{
  "hidden_size": 256,
  "num_key_value_heads": 2,
  "vocab_size": 1099,
  "norm_place": "pre",
  "positions": "rope",
  "rope_theta": 10000.0,
  "rope_fraction": 1.0,
  "parallel_block": false,
  "init": "uniform",
  "optimizer": "adamw",
  "lr_mult_up": 0.738,
  "schedule": "wsd",
  "final_lr_fraction": 0.1,
  "max_seq_len": 1024
}
MLP neurons of a small language model. Each row is named by its layer, matrix (gate and up: input weights) and neuron, and shows model dimensions 32-223. Each number is 128 + 24 x the weight over its row's rms, rounded and kept within 0 to 255. Numbers have three digits each. A neuron's up and down rows have the sign that makes its largest values positive.
After each neuron's rows, "fires on" lists the tokens most often at its 100 highest values on Wikipedia text that the model never trained on; "fires after" lists the tokens most often just before its 100 highest values on Wikipedia text that the model never trained on. A number after a token or word is its count.

L6.gate41:129108139134156133160117097142142193128109140134100124170113137143127113164126138118133126162105162184126055099145121106123142125133086122158163112118130133068161129132136131135164105089161113105119158163091141102122131148116138154116125098120138125113099117145121138144171084137130103162139147138122125094158133119085146128127142098078157129153137132168084115103175144130119141126157174124093169071087151131126135136125140078116158122140076160130148129107114137092155151122095150139097156084153157106103144104106143120117144138120131088148140132149130119146106130118109151133
L6.up41:159180102152130147106111145145153151160105108113100116110154124111142131123122128093142096144131145066154188116120127114142104152145127167111130102096095128142130110108125105123122118145092103127159141104138124128172157103131133084150109096118134129149135105137167099159128164129131151105140118125121097115111084140131182104094129125091101131091102111074118141111126141124115089132134154165166154138113116128133138149142118095159087100106153124166144113148128104148078155125160098141121144166107129146162147138157128075116172126157104160097165133129108157156129101126143134114
fires on: "p" 50, "ad" 14, "om" 9, "ap" 9, "ore" 7, "op" 4
fires after: " A" 27, "c" 13, "or" 9, " J" 9, " Th" 7, " a" 6

L6.gate32:145091167117095098148134105100172151124120108122065147173127119102162118103104111159157103118128127107144098147125129099128134126147153124110090107126119099119144114099113129094141118124147114126153109132108128160129121165120166165106142105105142112143120099149151133135129125122172160106185066136124136168129101086118096157140146144116145137062135100132163134119139141093140108111128134119117146151146161104090136132135123192133098134138105116136140152133116097134171176151133134124142098104124049117132125130136107148136136106126120076161125090149113164140115134152146147130
L6.up32:152149098125147130129132157138134116124140095149152146104155132094130160146156130155101159112122084128126118098146146141078132136117118134124119110131109096100171087132123143129103086176118102108094116134111126118138151133125113137167107123106113110098122114103129127154128129171134147136123127145106127077106111099141117156145123111157146101128119117109126150130150183145122109136090144091083125137150098147114132128119114106157171147148152110115136099141158132185105110148103133076101121158110137108121105123133086098117150144133146150091151145160134125150172137168151085114
fires on: "c" 43, "l" 32, "k" 13, "s" 6, "b" 4
fires after: "ar" 30, "oun" 18, "in" 17, "f" 10

L6.gate147:149117164171122113128103094150155133133102117132089116154120108128120088114141104152102130144111131089128109136130123142131110139110093135147148159102130135073120154163147134116140094098062132147157122088112105139117125139123160175127120119140163175094098123124092118155095114120113184108172107110114132118110103113132112118143140141152132148113133111104125151153131120120087145105105107142124128110082161113140120130136127143144124105079106138199110122128102138147116120109102167125137120137140169093086104068105179174148142058134140084142133139143138137157143135117138130148
L6.up147:147130157174116127130129121142123136142132116154157118176148135116131147148147143144126128135118109097187139095123130148086150090135125119130092135098148131120117127151156103153120108126116130134145144103111112123158151118134163152118112097098115130084161141145127118171118136159147128093109095128135117115143122079097152126118124137185173137154101148165120149168134109163107158078151105158107169109126113135147150126088173131121125118127148143150171194140115100140143115068121073100132080130184136127119107119158103147154133139138117110124133103137167187129136110166139131086
fires on: "ct" 28, "at" 26, "id" 20, "it" 8, "t" 6, "s" 4
fires after: " a" 28, " s" 14, "res" 10, " p" 8, " res" 7

L6.gate17:155126096120120086080136128177136151109102145111135128119091121127129096128140141159155136127101120110145108124137124138184122125128118138111130106077160107115161097122138111193122147116092139094152125155139110132114134057131107113145132149135117121173120149086131101175088113159092127155104114175144119135147131122142114119173117132108139121161149125084126108114151123107151110116091069137134102136128153135128106096136120098069127149141115114111130099109134136117137115161170125081091156135122116148133152085113103137133132155140069172115173122127124139167140151083087140117
L6.up17:117163108151133158125137111165126122134164126130126120139132160125120127144087135098070155097094145143134144105130099150141149170118103115138139136127065107098123142082119130146098161123125136108102152111126134135128122138122146089144113171166137142134127110174176165117126157114148081111156164090113167109145148159145108092117124133097165148126151126106122124096153164144130130096112128147118135114126169116139149127133109156132137104146163121143105108087133123137079134120113139151120145183111138177117115143101130108145122147175142077095114158108122168138130138103145150128
fires on: "r" 52, "v" 20, "S" 13, "u" 7, "z" 4
fires after: " I" 34, "p" 23, " A" 15, "ust" 14

L4.gate282:143103135101133108096110133139115154098099147128142132116128144098182152188102154141109136144124110153122116151123129087130123149158083123152126105117101122123183113112157161164151135085068146118120147125159130120105126117101163131141132159146116117134111095147149106168119122091115170115144097163138165078136119161074130097143122103112089118099132146128099129123195143080121130076153176119113090090142115129109129114138145160133152122131118155109104126140100162132113130127114097126080183133136130102126139112100144095119168150117132063129145103109166121131142143129139110110
L4.up282:135150114094136116134142108150150099137113155154080089103125103155148151135121121104127155139141101159140102139122136110113142082152159136141119174103094076148095148150132129174123173152138171144099147090145144077154128116164110117141125151169134151144139127128188120136138110099142145143118119149170125091109152128160130121167125125144102137099103115127108095135137140097123099115156124140147142181097167095113133157133132125150097101168135159136119123123109125107113105074129132106132123127164167118104125098136147098121149169109141123152184152108150177134149137128129136120
fires on: "1" 17, "2" 12, "+" 9, "X" 9, "L" 8, "R" 8
fires after: " M" 20, "M" 8, "C" 7, "-" 6, " L" 5, " S" 5

L6.gate113:108153119114137109119152131149145100060126128113194107120151142096139152136180122123116095113136152121057148109078137127138110100144147071127101166108159159112106138107140124119162147093117118084149147147085137149143142143141136096128163165107099124111112130076149160143130112100144151087110128167179111171123109119093142137123113139140108108129117123136126134145125112131110107113141099112151129122192116150163158130107141151097129124133128108159143124146144104094103183144095114116123116100151108122100112103119148089107179133081131130151167109124116114167101102136123160156
L6.up113:111128139157142144143098159161129128096127142113095123117120118094098112143149151078172148151119132128125109103100081108109061127094152122127132158111136118082100140123111116110135118139181130129127143119134146149115113119103146154083122118110120138142143129123146100139146146170108136114101100157095116157137075139155174128123167119109154116126145075114115127113102115090117135113092087131119139123154150121138171136129075164133140164087151085145106141115154103162169130161142084110144148154164124144102120067138125169104158098081122149094146168106103149128092154166099136089
fires on: "t" 26, "art" 25, "v" 18, "ay" 13, "ew" 4, "iv" 4
fires after: " P" 14, " p" 11, "l" 10, "e" 8, "op" 7

L6.gate253:102098140108122104121132092154122126127153107109184108081078145188126138135128156140108139084117145107122118138172139143110100106108116122158078144115065126110144112139129088131155136104140131124166120129100169090178132111117168127126097134137156110053113129114106112140139142108105138122074091169142128132139133140139139156138135080164124114088116112125130089131138138139090141135165101150142137169152112106101118137108164123159110117154113145088132126119107111135103132146126103105162149083156074119141118121134192127126143117136094120149147130152166166167122088152126167152
L6.up253:107131143126107110103094117113083120176131166140111122117127140132126129123098110100063127078135157163169104106134109132105167109095123152133121127142118077110127105160154110072116108154154105121116126157150130114119143115144155146151103101103108129102126130107143112125137143193132153144146123120125159132135175119148177114141122098131136127143119124072159132159118184114119104108109124170117103130098115124117149145128091160166112150152126123103112161116102122159121095141132106089137101152162146111115118126099070073127126094153125157124135136104182102112143119155109111124
fires on: "k" 14, "d" 12, "c" 12, "r" 12, "n" 9, "p" 8
fires after: "ar" 18, "in" 11, "ac" 7, " C" 7, " p" 7

L6.gate162:136116116113137133110157199177086144144152127103134146139109093158148138114184114099126095118121100082085105140087134166107164089135133121147194142155116104183141102091142140151097118116106155158122138158105155117080115128163127143134114126101144130138091099129118106113117124121141137127126088108138158129083144107102129102153156109124122108144136129094174145092130116142152108130158121131114092099139139118140115154148119115147105161151157088124103102146103143125119091143133120143113134101145161150136103091150137142131129130118104141151127181077082093117156120129164129143
L6.up162:165163127137110155124105143120152130155105140114107105138121094085118104162170137130152127133145115113090155103113138115154114130094099106100149106134140182135155113113127130153122139179150114138115104142149130098164130120120158155152140154130123144105133143128170163134119124146194130090112124122142104129115171114132117134126071108151084127115132113154164145084124173140106081104116157129107108162147134141135124150124075098104139103096140103094123148139167127134085124170107137127157114147133140162089087132122093151165117106115120146136194114116140159118138099107141092102
fires on: "ed" 43, "ow" 15, "6" 8, "ear" 6, "d" 6, " Un" 4
fires after: " m" 28, " p" 9, " in" 7, "re" 6, "9" 6, " n" 6

L4.gate197:145110089152151133151065122134152167137147132110107116138141184083142139131114111101189148125111135106142108139136143131134147149143146144130104133120165141135114130137132140174120164117092149110149167130115130127096118144093112120113162095125093128141121087166136108165152112118114118107138112143158116109174079160056134143134131123160121109157112118141111139128110158113136099106166149125080127141153160126097137143157142151120128106109143141156085141129115117173116138129133172099156141124097136140073142143108118095082121138078111094130139124167124141169100177176130129100
L4.up197:128120159150177118140145089120118124149147123168139147142151137132119099124138147104111137117114111134067150114097157127139153115132127140108096084133177110118139142148125165161091112130108121195118122122154115139161121125165164110121136097154126141119103094086143176149122128109125178102126130125086142164145136118132113131143100070096155119129120116079131133126121121128162132081114155102136126121137122123134142101166130114140095132148085139123144083100182150178089132137094116124111157089097183131096118123116141116117149169109106156098119138106117112161108135123120087124
fires on: "om" 48, "ap" 34, "u" 6, "est" 5
fires after: " J" 28, " s" 7, " Th" 7, " R" 6, " P" 5

L6.gate175:140162121133154110139140157104104113116108141118159136147137106096147129158113168095148107160142141117135088079118144118158118127121139160121157133102125105120142103108156158171119106115090116157164116126136128141142159121125105132136101102119079127109177165121141110119116125136108142129080101123109141117107137141124142061179109108114125120166107150090132116119148193149092183134137106101124146150137137153092177172171139127139173134086169121157154087087096155124140076095178103123141139127150148137122141101125089133173143127119105129132147143110131155127158117100086128113
L6.up175:168157111160140186137151138120134076115095093134162185177114109115171118107159162150120069133139139156114115172107094092150112098130174195127156124120112163119177132114156141130129171102127115120115090165097135126120131160106123132136148147133118080145138141100140125099131111132153142126134112149129126110121123120109134124173153117104116140143115147150111156141119136133147123113126068132129140064135124100129146111149136166117171099151133138156148149143154095137146164117156145147119099096142119160106127122133092114121126163125118116149110113162134137129096060094164164180
fires on: "un" 39, "a" 14, "ep" 11, "ec" 7, "qu" 6, "em" 5
fires after: " r" 29, " R" 24, " J" 16, "re" 8, "R" 8

L6.gate209:150119146110123117122094113149118157131166115103086093139097128106112160132112117164125120151096161111081118113179139134154147124130129096123148108129155164057110107133183115139101099105158112152137155144132104120146133177123113161122141092140140137128122130104125111139104084102126132115180101136113134115102130157108099118120145144174138114089101106116118161088145113152123092150109102128098152100177108110126137139113105137154146164126222142134123142143113143103158069096155122171081122103137096161141114124075133145112148135133074112158150081172134104160121126156125101115
L6.up209:117101094158090083120119162119069069142120152137137098138075111148111112112140116115146125139137167112145156171163144145109150129099118122109155144101128132131113122159132130113161121150091166138120166120182122133101121108129115105103157127155114139157156138141102131145135138147133129188121132140150111120093124124149133142151081111116134118132082124134162165122165146134184115114093122110165157158110071149128095154116120134134159129094143096127146131089134102129126123114172137134096131104120183097144155095147155105100149109145078123131150136154096117144102135100094136147
fires on: "is" 57, "r" 8, "." 7, "te" 5, "cl" 4
fires after: " th" 16, " Th" 14, " d" 12, "-" 6, "h" 5

L6.gate308:100145133105164134117133133142103132139133110138127144075087152151099094143135137090140144135131096140125124153173106108092164139113128129165135127151127090139097089130166117184153156093104121090128103109078106123137107141112185096118135157113137111096128137133086166100106126087121125151151112127137129136112173137148120159125095124155145085166126131149157173133151125144153106120144078109142127103145185144133102111119102157120145103103111141091140125102154102163122176171117126114164147112143120151108113137123167190110168147125157095155176155148145129136109153104112191164
L6.up308:098126152127104133114100149069179113129174146115093132155133126109118095108117128126075135154140121110135128125134140170127109118144137155143107182161102113171093111138173123135144147123111101080127128119076118099131138143098114125111107100114144133066110115159107120098136114120113146118162136117147106094136135117098134138120101150136133126115140129144176139145075142096154134177085150103126116129156150099133099116120127115155192117145128109163138200166145127159083124129104144102118194122113140167111143101120178133126119098083160155119117151101101134161119155140150142096
fires on: "at" 26, "ers" 12, "o" 12, "ic" 8, "th" 8, "s" 6
fires after: " b" 18, " B" 14, "un" 11, " v" 10, "on" 7

L4.gate281:088108110177138106123098109125058113170124131161134075125127135118103189097111152133105158128129108111092133135161153144135157130111096167113144080151105198105139125105134168130102145163136130105122108115107153132133176108126145111135089082126153119126110101143097148133118120113119107148127118113123160144115136154076161134133107131153116089085137121135132127125119148148138117105130115178142151119128156148128104134134139137118175139127126130132101130161147121135131116155105152135114121136105084127062140180130112123095121131091135134125109072165087139134116143109177093112
L4.up281:129137178135117167167182109097124096114124108108167100103112148140161136109115143145125192121116140137138088169119116147110115132101124130125141130092091135111126135168103115124100163107149122169158110117143175108109132140162099162126149113122116122127168100121154115115111089103149167189097152144157095154140085120138113160139138193123171145078115151135135138142164133160094147127129133146121132136122115133145114144105142122116145119132141142108151166148140129117139156167128117134095121097136145123129151135165103149094125089152128190123114159136136172104120109131141137150
fires on: "al" 51, " pl" 11, " R" 5, " C" 5, " l" 4
fires after: "u" 16, "o" 16, "==" 14, "ion" 7, "in" 6, "ot" 5

L4.gate115:107157094107178105111131101099104144127112086098103086121139097094120121154152157139135152068128099095176153154100116125135134133073175151130160142140113138108115156109125150104189152079130130147186150106108128146130118184146099154117104109156148130117127135110122168108087144142096146131104140121111164129113103115134112105141136133136101142155117132138132164122134157128149099157111139093113166088091114092127137169173106106146163098123113120112129087149141105150113146144150103138121105108107128143131134114104122093087133126142107119126137087154127131115099168122131143070
L4.up115:093133176168110137177136151093147094134086128072111104182157129135104106152132117116111144116144111130144102123147159148126108131140100131141134135168138136134115108125103129109135153117159127156130145147133128118100131139116123122135104133102130135091114082144128113087105105162170136118134194104139128131154134144139118189119116152141112157150127139104153118142065144140105103149062137146107098135101129127104154116141114112133139137119124111061101149133156115061137122091111132125162119148087187119088135133141105114151110096152172184081114106109140166097085144158142126147
fires on: "ord" 27, "ish" 25, "ian" 13, "ue" 11, "an" 10, "man" 7
fires after: "c" 19, "ic" 18, " d" 9, "er" 7, "l" 7, " " 6